Weights of a small GPT-style language model, trained from scratch on English Wikipedia: MLP 704 SwiGLU, tied embeddings.
MLP neurons of a small language model. Each row is named by its layer, matrix (down: output weights) and neuron, and shows model dimensions 0-127. Each number is 500 + 25 x the weight over its row's rms, rounded and kept within 0 to 999. Numbers have three digits each. A neuron's up and down rows have the sign that makes its largest values positive.
A block is one neuron, or neurons of one layer that tend to fire together. Before each block is what it responds to, as a language model described it from the Wikipedia text at the highest values.

Auxiliary verbs before participles
L11.down42:506510514535509507493517533460507465537486499487518509525492497517517528528503474490523549520488527536514478493489451465475519495495508505523493517513476485502512485524489544501468480516461463481486518466482653479486493470512505484493483493508503502537464520506537502467499500478488484492485493499506528512477500464491435463471498498511490496488493464476489505511483517510516526528501

Section-heading closing equals
L4.down185:539496528493445475506558520469495491532492504447453504447520501483452484478545508474567493488483519471509517518483522492469497525508472519477522469510483485519525530525492497499509521477522485492489449530475503490498466484487571519505558474507491481522513529506507502527542472549507469507496472502504549494521521453499505506517533487523468514514489502478485506533496492541455506501498
L4.down382:532526507479469554473487510487508531507487533514506462473472477504517469483474497537477532516502512529526498469503519482511521522510490438476491500503485562551514481477476486533496488494500515465495482499513427490504503525500474482488465459502523499499496492503455538491538504519484511501460518516487460500495465535476512503515480527541504506422532483466500489519478495550539460469518
L4.down562:497478506479489536499488526529528541474533498470496469507529498503543489486498529478496533528507485446479499516490493504488488536480501482523450554507442480492491519521459476485494509542461499512492478524506494503514505472516511431515477495498500432501454554508459497500495466510502480543490515495516524498488500526475487472472453479486473441486471483478505506493547470535499471494544
L4.down701:528466486579481492472491438514499510516487544515536486524485511446573481503539473512501514472479529508535513522503494534517525496467484483480527491489487499535495481526501516507525505512505512507495520514503470463478478547494508488543526499484470532480465490483473522491517479534510474542456518472459487498473519470511496500506478473531524512541484534487486511505531451481504472469539

Finite verb after subject
L8.down35:469477464533494530524522477553478479537509534451515511475518529458570513514498493517491508512490498495503511479511519519503505517462531458524466479483505508513484488487499511490467489532459500522522553500508544494522483507521463516527478515535528490532487495485528491487500485468488533483519521465468508494493483499490524521483517514505471507489548464467523471476472444498519479486509
L8.down65:457483543532487492495508489462493479482472484510506496485492500554494478500537457495507475479475498470506477473548483507486538540509511472500519487454505511498492420544483506517472503484475508505490508544506454497455533469496508546511554504515524500487492491507453504479493500494477498478529535474528566462493525488467478499508504512508523500471513452456535511470514503517491547488490
L8.down341:494448480512501524482510460511452515465516483503490541523494482526502490470470519547481496495532524477467504487484490517514522487482505471484506523478470503467512464476521504501509527466521495475444526461517464455531492508496521478528506492488496475529488475514516517507522461495497489482460509494520516556551505501503528502474526498507496510513460555487527505502483589489514481488491
L8.down360:502546495484482523509490511505465500520500499492500520481557515526528454506506479472471488535508511513512515537492492478488521499478516491479502465507476458548547543464512494452502500536525482516470462537477533477489487524488449487476495488501550528460450497483529503467504495495492459530481473517487517531530483561533484484468503488485496446520482490484494505490503453515519493516521
L8.down400:541486522500489520496467482510494481477494462489532521494495498557505513518487499506510487509482472461502465541502469487480513489487512494479444506441484511508479520499520506507509490531470515512485509504490566490456497451544512479491464537510477514485523500543537516508431472494476508499536503492483506436528554550503470525476512486529523496504515503447523506472508498500468486559537
L8.down415:490448526483506543495486510479487488509495501471499504502488527485514482494482497514436516529520468491495467463481445503462505482515482526479526506468475494514514496511489492527533496489544503510524437520497461528517507539450589460519491514505516465541476483517529525532501501491509527487499473504507459508494477471600532491492506499492496458536523514513513483497520510475518461498455
L8.down426:478511546521503522481494536517516505500474512528517493522481534470509563511527456510498498459510485515465508509496493491539477496513517475493540526432471495510514521478477499534465487452444503543497464492555555471505491479512529469546502499471497466514496495494484470508551506530500503501492496509509507540500553548527472516488500465514477491532502505505499493553522470508479490495507
L8.down449:486485497488508545460486524536542481531494490505497515502501467507456498530508520535460527479466505511558521525543503497535469487506484469490523526498500523489486515495516535499506507515497514490530539469479520519472527530454479508500494486548430496432504487469471504539471485484498522533473504494521511535504480525513533467495470510502516535543494490515506476514476507503509503504491
L8.down475:504538486507518483486456503476458497522484492430518524492526509518519490508535471484515504573480522497489472516511501481500521494510535503502485534509519566508461522525485509497484453480462525508500511498527506533503470474499520559501474524523518513494477490521528503482480483464508499484494477495466479525458508499470500492469511524480510504495493498538536526501493526473527484509494
L8.down489:488481466486502492512500491520482482503500543513503523498468495479479497486485514483505471509498567485496482504490527463513497517533489518474496473473481506535491512479533556477457459548557472473512509524506551462508486462513507444495518520529527491491495503491501512471485504478490470509496482544529496526494519526521455494520458475487448470474521549513543482481472547488506457502507
L8.down513:467523484533479553501485486533494523513478467537504488528484462518473484534499490519483489485519484479499506523536490503513533525472471508528510506459503491482493496551528494489509503517438479521507534506485516506454502467494533530464445481469523506546479477492476511527525510494484482495487510516482507498451485475494466541541472517481487492511493508512526474511486487506530446467503
L8.down540:496488454531486501518541501479535541507513497469495516497452522513499529480495483508523466486512542504519473466547505508448499494492454497497494535486478500519494556489513527496511472521550436475489508512508480511474509487526484445517539537498500470479473466496528511492515506486524502480471501444501514507460528495480495454528532510503550534467508495493465502480497555501501505517456
L8.down543:485478493518549502537510508506525475465520474478445490466485505528484520464482480477480509513503473510511511534467483497491473519554554510484505540497517502510510481514504511486517481483512496465474474437483504491482484574541499533541475519514532498513516462517499500531532489505477469500448491500496535498505522523474503520499516467477500499500529492493520496555479491479495515517438
L8.down563:475521503531491462500498523547509513487484503492547540501473491510507482518492523526505483504561506471459496443543462446562513503515501475462493548526489521500548475546493519533474491502521495496510489540509416513517449513516499532497507496485529506487483483522526493507516482499562513484475477495535477544519507498499514514488504479468501495515540509488474529479508507530505519564496
L8.down577:467514494481482479530484522500556501505477466528456504540526534504476502498493529532495498500505485550539507486500513497532547491513464482500461506503533478491491472504521439513517503504478460508503496502491417476524517490507463476486468547455475518497485497521529525483514519499502450469480495508512520514527499501523540482493533507516474447545506512502496495486533493475495482492499
L8.down610:481503514493510514466516438500530462539526493525493487490460495493514520518508469492526551502486491522474506480508529468512537526539436511487502531523480507493438476443479504484498532478490529570509484489499481477537536483481518489514489467514527496498504532492494520501471481506506494512487500514510532495470486520552531523464479518488527475520466496549466488508499503516510467475484

Section heading closers
L8.down47:473515483513515521495487522501517490494521509505510489529483506525485524491473502484514515493492546544526499471461510511522472466497507534524502526508489487494486521500503480511557491507473532530537474510516649481495476522500478548477490473483478484500499515461482482466510515516498496516498490510476454510520490523484516476486512515508526501538511517522505485515518492449480510491509
L8.down196:533500519519474500547504536479523483508519515458519526461487487508489514495428474496529493511518496490517493480501490495448496480513496491481470487566468524507491490471502478495490475503463498510528501509553585476470492485527482483510487519532486493501499496551484476464504491505499506487501514507527520535529472488514499513494466517452501502509463462496447520527472496518508493539507
L8.down197:512517470511507475455496547497514519510505480481493510489466520481513486501528510493523517462523449553479474510480494453516514505537461526513474535482512489509504538524495449503501456499511522469515485485480488495510486530573536496525503535490476523459545515489495496531513508505472521483513475496523440480490468474525498510495480477519529518442503486530520516535514490462468517492496
L8.down263:468550427505501537477524528516519488483526513520503516451506519488524508460489528463498479534522501480517470474493494498496512504482450487496482499498464485526493503494476483551540471535514502454552465495503460513495504535485470495523497513493456538474505469489542503478516498524518494519450508548503509531522493490476532540533570536529521527446510503452517465476466496471492494480542
L8.down280:529499485519518510506501489487521525531476498500474506489494485514463498497516472483502489458473481498505494514481500491498491489522488520483508494530487485491492503522504487495537533496497480526502487495509743476486457545473477487525479464483504513538500512501506543506516501506546496505495484497491514544507507464464508501516514507489483489503501551500490490505502486496473503509461
L8.down371:444511530492468532509539471491531484522531507529515499505488524504509463485472514481500512470477533526497498512492497512529481479521508517512480524479513529510522520497514515490498508472420498521508531496497525463499507515457497535507517521482477493475481498498483433515496493550470551445535486534470491484501534526499497457467476497491461457495493545532504488528494486464494473502523
L8.down388:502536492495529524502487535506478506517506490467499491492504500512488512505537488469523510509505488519491531540475490493508493471463536510526494481490499507505524498519481512468477524522491440504492513493485721480511484532519520483503519527464509456532481489481480517542515507503529451538510481508521511495505471499498474490522480511502500526482473523526464512503514529512484510518516
L8.down397:497488513503500437510515503512527470476473507494494503519516493502480500491510486529495503515516520478493494480517510517488473492517513490477548464527551470494494513551511528495498477489415500501515496514480663513486507503475501482463511537469500542495493475535513508509515484506546474506518507494528491518539495495512504492486505476494532487494532450511510494471496517513514494517522
L8.down414:524503489478522532478500486499503473541496524488476485501530518486471528512509490459520516477477495517525480479508494493489517498504495509517471500464492563489485506499483539544530536486468510536478564469512514521511453502501527508524489509513551493440535484509487518506487451504470507515472464575499424489526488535539490491471506507517502482558490571493502479518526520485510487529501
L8.down416:499501496500534533486480484472519487490475499490513523481485533515532490486545462543473475519550525514535516508485503504456517530459503511573504483495486456536496515482475455477526526469436476476516521515481565528499545500546517512504497543486492484484501522531561478511503503522477481494507565515534477513481486517526496519493458458485525501531488475527498480488515510492515485438512
L8.down429:511498521501509516524464476540539463519471484500512493484492488517510499517507517494502518493482522499506536487452486506528529452490461490504519495522499515497471476492481491498476504511455484513532494528535565469524499490464517477517477493460548514528515550507502489475512489485474478537471500531518480523480541459484530504501467498474509493501471495465484491551477476478497507480487
L8.down448:522495485455539486523503488470553493473526459530506524491483517461531536446562485484513439467475484501478511523495485515537506508472478510506457490490482516519492528487487494495522475475499510523500483521503498479523518501534506465547504517511521498510452521452488507540440519556509485453474494483449479474457499522490491450509510507480448489545518464505515493481505510505497488518517
L8.down452:549532498498552517483496511495501466516489520488517539529556507498492515506480504488505494515519519477526472493448486531478496503470510488500488522533539537509490510550531507515455514558483492480497496518487607486518475522520516488498479526514473437449508539512497515518527513489545484500520459485515531451474503491542506501472523519542462503470522480527524475472532502500520491465485
L8.down501:546493554510498489527482495535447508533519489503508478482525524514517500507547509516489476452511509447520533503475454487505508493525498499543479510523476485544507531518519569481510472505468487535478515499515482491475460526465547427501471526486511452465532512471541484497549499511474508544487447477553507507455477516502543500501510487495499478500495520469536497525463502492500497466505
L8.down557:479501503537479500482525479458478526487515456468485485536498536517492487478511486496519481492487532514488478461464524512487510518479476509557495480471500499520531498461485478518506502523470462512535521552489516494498501514542474525461550453480500549494498471521498488475510532517501479493475474479500489501511515489460553532506524452505467528515518564499501533510477465501497499548486
L8.down660:512517507499482536552468471511473463575497510522529505483519518504502529510486510449534444457488532503450483482470449466548473480480530550480487496468509525454453480509475493500508532517475514530535542469526522498478480513506509506515470497537553498515494492515533493498490530486561504506494495498498511476521494495473473503516461546519488499526503489513526505503459503525499518509492

Markdown table separator dashes
L8.down156:518506505519498454500491513503514521487495490489498524469504518487522513494507526552499521544518476498506501562471493526508488478483498504506512525510538502537508462506481493510478516507468464493474500461494541441512516470521493499545496473491487489482466518488494429522488500500466496499510500532491449505462448501511496481470558499480480491508503488477527522490482540529513508496465
L8.down226:563454512519512494461496488518522487501489511517517531492490501454477500493507519517525460540502535502480495533496485493518502469469447448512516495478475526514470528524478503464479501472506553515465530468495552474498482519474508492488516505524487431524475520534483514499503524515478446496456470504482532479474471566497523486535487463490478513521502492515523495506500478477440515517516
L8.down290:495499525515489539493517481540493483480507494512528512498510487477473534529523506472516532462530509516466477483464519503502497487471496510491523480497512514534510490484476489530511439461495493523524493510496481496525512552540522486536527458449521510488489497542493524462496502506426464471454518508456450524520496516516506485471511506505523402527529443489508518526496490508433491461517
L8.down319:520521538540492508532523531475515505482541493491474494531513473511476479479491479486467495496465560519529472520506549520534474486485534499487494503549481501504470523506548487488491482513540483483528497527472422500520446502487510455497478467510503511541459514497473515523492533514474492506493490515480502464475479442502499521527491547529531529475492506499493519499537497502539507505517
L8.down337:533513540519488471483541494517472505489500543484538505495507511539468539517500506503517504511478492477565482475476517490510515513541453520473475517534486506486472439523484483503480464509518473506476486535496545503551513487508542469503512531501520480498470534513543482522566472494457481539479496518495525505521482471501504505495510491492515468487458459496487442558540523531487509543489
L8.down392:513507469466483456494456517469500492519561507462514487452504492514473506529475452525485531493495521523515537523507475480517489505535488498557492514519497481506499473511540505501518516520468515468497518514490516465446489527538502538474526517521505487480466518505535487483507535511483442518458538501532502498515503533504513524487523516525445511472469495479525513526518511494488490527513
L8.down413:533485507525515523505468526473488527492469524481540481487519486486461473523555524547480489516468491524488489498510492524461481475526493464508525510484504521528498494499488530521485545497566504524505495523485466500541517452489536501525498468526471488518509516480515429480536492523492522523508499483533528525507535564507492467459521507491545460507497522519520485490537467513507528502492
L8.down480:477500490486496497497507495486455486477535525482526517487513496482549494446496496533516505562526440492500510527519522502515474527486496465531473480501509501515513525552482496456477567552480492466467474451494499485485542520499553460502496543472541499479510501473498546527506411519495491497515498503527529526531468513507495529526483518484466463466519528482493489453507504519507516515517
L8.down485:534484488519528466495496463467478489489503524461536505494507531504525542479453510507471509478507470515474487549472504494505473551509506501501523455496526489528502499503506517517512551494465507484499488449533478471484479543474478494552537456465465500503538467529531475505473517481493465516545459495520509518519484468504491506528449483501507502481538557495484496500472517508477471489476
L8.down492:488485523475500516497509475515494529485503526494527522501468472508453499521555522474528519509463544484522487468503523511497503465535499545493470512502538512498528510552500527501547536513528493532470523534468482479502511537474496471506449537510495513481515481525496530517528527504500505508470494582469486496466522495522513498497472521491517508514463536479483487524509507498481496579499
L8.down521:499472538518529467543496487509497520447543498484478514476455515509492521543510526483538519442523471517472491518517555498522481509505526518494493464526501495505522495538517519487497491509469529509533482548491490502516492497512472508492494555476533478507502496513487459492565501518480494528508478504524490512552461517493492494520496463492501521497474514480526477476502463480486495492508
L8.down538:482511520523539478497549493482511498466531492543449505461563501459497538490483483495473487436522500481508502505520504481466516474485491471469501467529485485505488529510520521494498540543491489475490509480508515514540507462534502508482469505487505519480476456500526523461511524483504484553440526478515470555482525515524478492525515520505524487495538481498497500491520503513486510524501
L8.down599:528528515517491491495473486513538503548491521486522543496518530484544513464505494497476529499486501502516516476486522543532551508544458506510501493495581462479467458487504513492502474535504482490495577486498443509502479471493486524493468512509494493471530487527491478520494513476501522496499469495458467546500491492498497495502478518509467540481500518471493507512497444493510534478484
L8.down627:513522478518512472510534534453501490526514487509511481479508463477519514499508497496502483503508467526517503504472477515469469478517515507529455461515538457547474508489512537519495510470530480500486512541505563559504492521504518467478505498505529473494494451490508453456519523526491475460480433511548501466501537489469498491561545522515491535504498516484521487500498484464524462493462
L8.down630:488537496523462507450484459501523509443538543501492498512511479504486471488518499578462508496478551522529492472492472506504522494515502499489505473502507485525479503479488517514509474515522498492485492510473497496468484463522488505482482537462513435516468497547527481445490487492505506480540483521463494502529458491542487529479530482517514504588441523527496469515482529502532556509522
L8.down638:533484467467516515457479494539507489478518514548483471464429499450472533492468482493511551519518476487449520477510470477464536480537490463491490526495470510476483491482470541489520530504503514492511532506494555484510490512547515484531521485473499494493498471494541479501478494514489527513472473516478520528494501511462531480511529479526518510481492500521518527506522541521466500480526

Markdown table separator dashes
L4.down191:533497491484499495509494493450496530482496486528493540486514498476513524503503480507533488488498461495523465483538514518532474510502493470524463466526501495492537521459520497550534464509498504491536481459526533545482480474494553508507510506538462494478533531508525454505491520501474513511515502479486523524493496513515537476544510479475486535470509539485479505489472534471500479544453
L4.down377:510478476495520498478502476514485526447495505540464530481489507521531506470516501507527491542462531496529454501516483527518496546536517485496496454501540525478493527525518465507451486520535449558516479499473461510540459473503531503508498486461516512488465527458499538515521525473508511482513483469503543454506498505490503510467480518522501501531509539526475516512520466531493553519481
L4.down616:509491492491516512485491534485512501507511475471492490527545500487469543504481468486499544508470464514482487439496509519511499535493506493519540483514520436496478536498513463500493501516517487524499458496518535541537510494473521468500521488487510479505471502520461486492528502510453499495487501527509487512537495538466483472498470479494464522499502517524487468495469457524563490516483
L4.down666:492524501505479514480506529502471458479492500515508490503487514520512515509547493479466526525469525517499549488556496485543474494466476533458523457532509483510472462478546534497503510503518519471507494491503438460505506477533505497501527488474510471519510457493499526469472446510515483537475538494507493509517496532519514464513505504503491485553494539426522526542501568504454496472477

Sports text, table dashes
L11.down373:492514483445500501481519492529525472512532503488492507475503530518497497492489523524492498514521552502536509476494470487487508516473471515503516522529476479529513521485460514484491477536554499485525496540491514495499531494546476503475492478509506555516504533490485524527469502457530532517449514503508509508490502498465467504514506504508454532468550490515476489497461529501531444511449

Structural punctuation continuations
L11.down85:530489510458469492455488464497484476524507477516473524508518462480505519510486526473472513518529516519476483533509485523475548471475443496519478499502523483479522459530526521487544500493416498526559502534494662519465501512460505493530482505456505518496485530522489485492532518517518512523471516527505499504487495496512492490508508536494480535468485509504469529497491509475510503500498

Mid-word subword fragments
L8.down7:470498503470484537495523450512432537511517512470521502517476472453505479531533502468510525522444489503467485512452491511505545443495506524533501468496514485528479511507484490523485500517480488500498530524522448492464524485479483487479452501453501522512492446488518546479541476524534466498533509475490500523515478502515501506501513495517517475503494475488471541512514509495512530468465
L8.down11:540521536493510504489482528484486476485477486520494508472521509484535508499536482470505472511468570509500522560523545473520496508499499494507479490471509511515491481550495542513552489517516514483528574518478499531533527474473505528473500529466503487483550536490512508488486492531462511439505461500503480475500516516458511516541487479501484523554515555488489488532458525477494502485496
L8.down44:510510502563475499508543502517515505501522540481471524513541483533441510478463539501456486497503527487481492490475487470548484515454523496496527469495527518505485507505465500494477548499518490511512545484511490518461512467553494520515488485510486508488529480482547547502541489470495479532479475468469544506469498497451507485470515464492448503454546530460507498488499469495491456489512
L8.down56:518524508514516474536465491470500507529540526525492473531512565490544486488458481498485529504471470508519493513532508497507467461522516466455474483501538493485520525500516459526482494500538489503497494488498509475480473512517493511478501536516490516464488476527484478492476494476477492518523533482544437495470497490542506501492491482468529497497478489445496513470451474499516511519478
L8.down214:500531506535475527509509493507479527517439532502469468545529474508514482510492517504475482501491498500506527514496484484519456502508504508507520470514524505477476496461457495497499544475515548461512498495503443474524492515498543487463467488537505502503545502483454490510502487563546519503491508511507540514521505514471475444481527490522549520513501504502518530484460535486489529527526
L8.down217:486502488513483491516488507540502488528468493524489529503547502490489514532517538503510492491496514511525502514552514534526487479470470536523519516526520502499515505531480522546486477496468542536498472540494472520536535517482527491481468480531497483480458446480450482522476461460483500489463525480479500516528465509453528493489542510513477554510488538495500500452515485478509488482481
L8.down219:548482483487490478511480458500517515501558484460499531496477515519499503539479490456477509478458490491493518541474483480484498519474486493454487467464494496482491452547562499521489530479523443477505491525494474495508524498513441475461465514530522487479491552535487484465515522502534481482503478517498494523502509535504523494463521506495489480530510469500499545509523489514468516488491
L8.down352:508500510483527533534507517467482507503493489493503514511537541467515477510532497551535488510530539515536460521477546496501474480526475475509452534501478483518529500494474471525471482512483556513508452502495548478535526489492496506490474452437470529504484510425539499486490479479501506500483544465492523522545507462545559505460503479527529519495537495485545494493506499498524488466478
L8.down396:475496488456515501506522551535464490526507521515518506497551562514528494538444493510555511503501505462493505503477528464566476517464531469515537467513486491519520521463509485461503505466528492497534473551482494498493478489533479483464504497485466489519493480497521511478531499499499543510496449496520476484509473500491491517519525485522457493517476511540515486516476525523512493464489
L8.down401:544493509528508503495464514493489424537495547523568492576531500504474500528511489527496479509491493491475463521542514526496464511539474477523475514523492475507499471494491480514502580508514502505502513515504562564494552522539544482499471458432523507517453494496499506526559500497481507521508515518536474483481501535517508487450511488481551495434503506483528502484502505525509529505513
L8.down600:525459518499489478481539496539488497503485445499496482522525469497475470501500458487484529553531496478514528476545567506519476495531459463517519480494555517537568503477510493522511486501474472483500510512490529470467472488497509507455492503515509483496480463528512488516487496495539504510489442478502505511491502481456472527502534485480504505504508488533480507501530486499496558469477
L8.down617:492528517511469521507486483533514490486459530498521508460488525460523507511488505477481489504480492429517504523482540482479492525456466476511467449510498470526478506504510538513480467478548476482495571514506515479499529496532500486446519459424493530483424489500454507507559516520529499483516442509514513461504500553460462509486529502539494476480494486508507546497538523493483467496474
L8.down623:498504515482506498493524502504461491490509535488498484525510513504525500531500487518501533500532525507469509523484482500489520520508504493499492505516507530526506460466541491488499468507454479524505477412546413503500475446525473504519491487496481485532449489518513511473541514540502491476500497485498504521498500510512514471519524537483476451526497486462523513514462558496499530476491
L8.down636:516505507527498519483468486470497531520504471494498446466543492480502471510511535511534505515550482467474530531489489478516527558513528485525487523501493485499455502487516513463484514514541503515469502464466513524496515491507454515488504514495485494546498467477478526473499501526495501502483480491481482513500551477493489426523481484497520483453513489479512467505485534533535485534507
L8.down655:488495481490473499504541501521492498487496487465497479509484496487443516540489511485537497515479507503498538487467497466437519499522493549508465493536478456524546479483493500529476482482500520482510502487510528534479494461510487479506482477470492470510503531474534499505513486475508484522536524499480513449522473504518509489525480509512484487497500487482522508509461544501525529502519
L8.down692:496481470477502477483513485531487511524496534521502460474537492490526514457479533512472476514485516525488488538532489511531526505467555474500503517498492463504528496498525508510475506501549510507529501523514554511545559486516515476477489521527532484520508483529477497479533540512493471519450514478491445539492484480487435511561473477500473506477484525500485522495499461493527535503460

Possessive marker after names
L4.down147:567498522500520474484500514501490479479503452501506523487500502522506458503492509517548474513507454520526469501472507483467506506525459517493477510475507454468495495509450520463504549510525488495513537519499494531464547501484487496523500507524473467504543487463472515516534482488530472524465543461531486549526498492536474516539463470525519494518475474481475549519464551457484492470518
L4.down213:518533497518473476495524486504525476479467478495500484508455511464476483451461550497472531490552469498488478509490481515515531483470514453527487466518508481510514520448516529517524516498503468504521475514538520524543495515480509478514524484445451517512496519512527471492508530514442531487461540469482488466491502503477537471450508493467494476489514477496512500476537448536455492536517
L4.down227:500512504489509492502473480502492534515505486508521504494526495480527513483491490492513485536490480524480508512524489456525466491504468513490486537496509498503511463498484491508530465474468491523496510544532533522492455499480497450538512478554499499499499513535533507477513478463509505486486490522476552552492514490507509521529500503519523516503492456446564444505485509536493460466467
L4.down448:464455453498509489508494516510473540517522501499495537504509497472517511508508485492498497503465472508479475527532516502466547492503476486484493515524531509506476487495463444516521530561432482520450500483518510500489488533541486479521497518482472520477509507530470454487518510413472488485506515445534559528529483517513507480495478475538530503506512524492468535462497470500503523490526

Incomplete word-start fragments
L11.down615:497515432481503491525508502524483483509490448506473463485489488504526478475496520504536508494496458498506524495506479499492464507498478500493447477521454493530495505537513512466526517460514491453520525480523502515511493544523501551529491524479504543497514470487510486455468494520485491539560496488455439504534506510509505500518482525483518470493543518516496534519532507556500511488474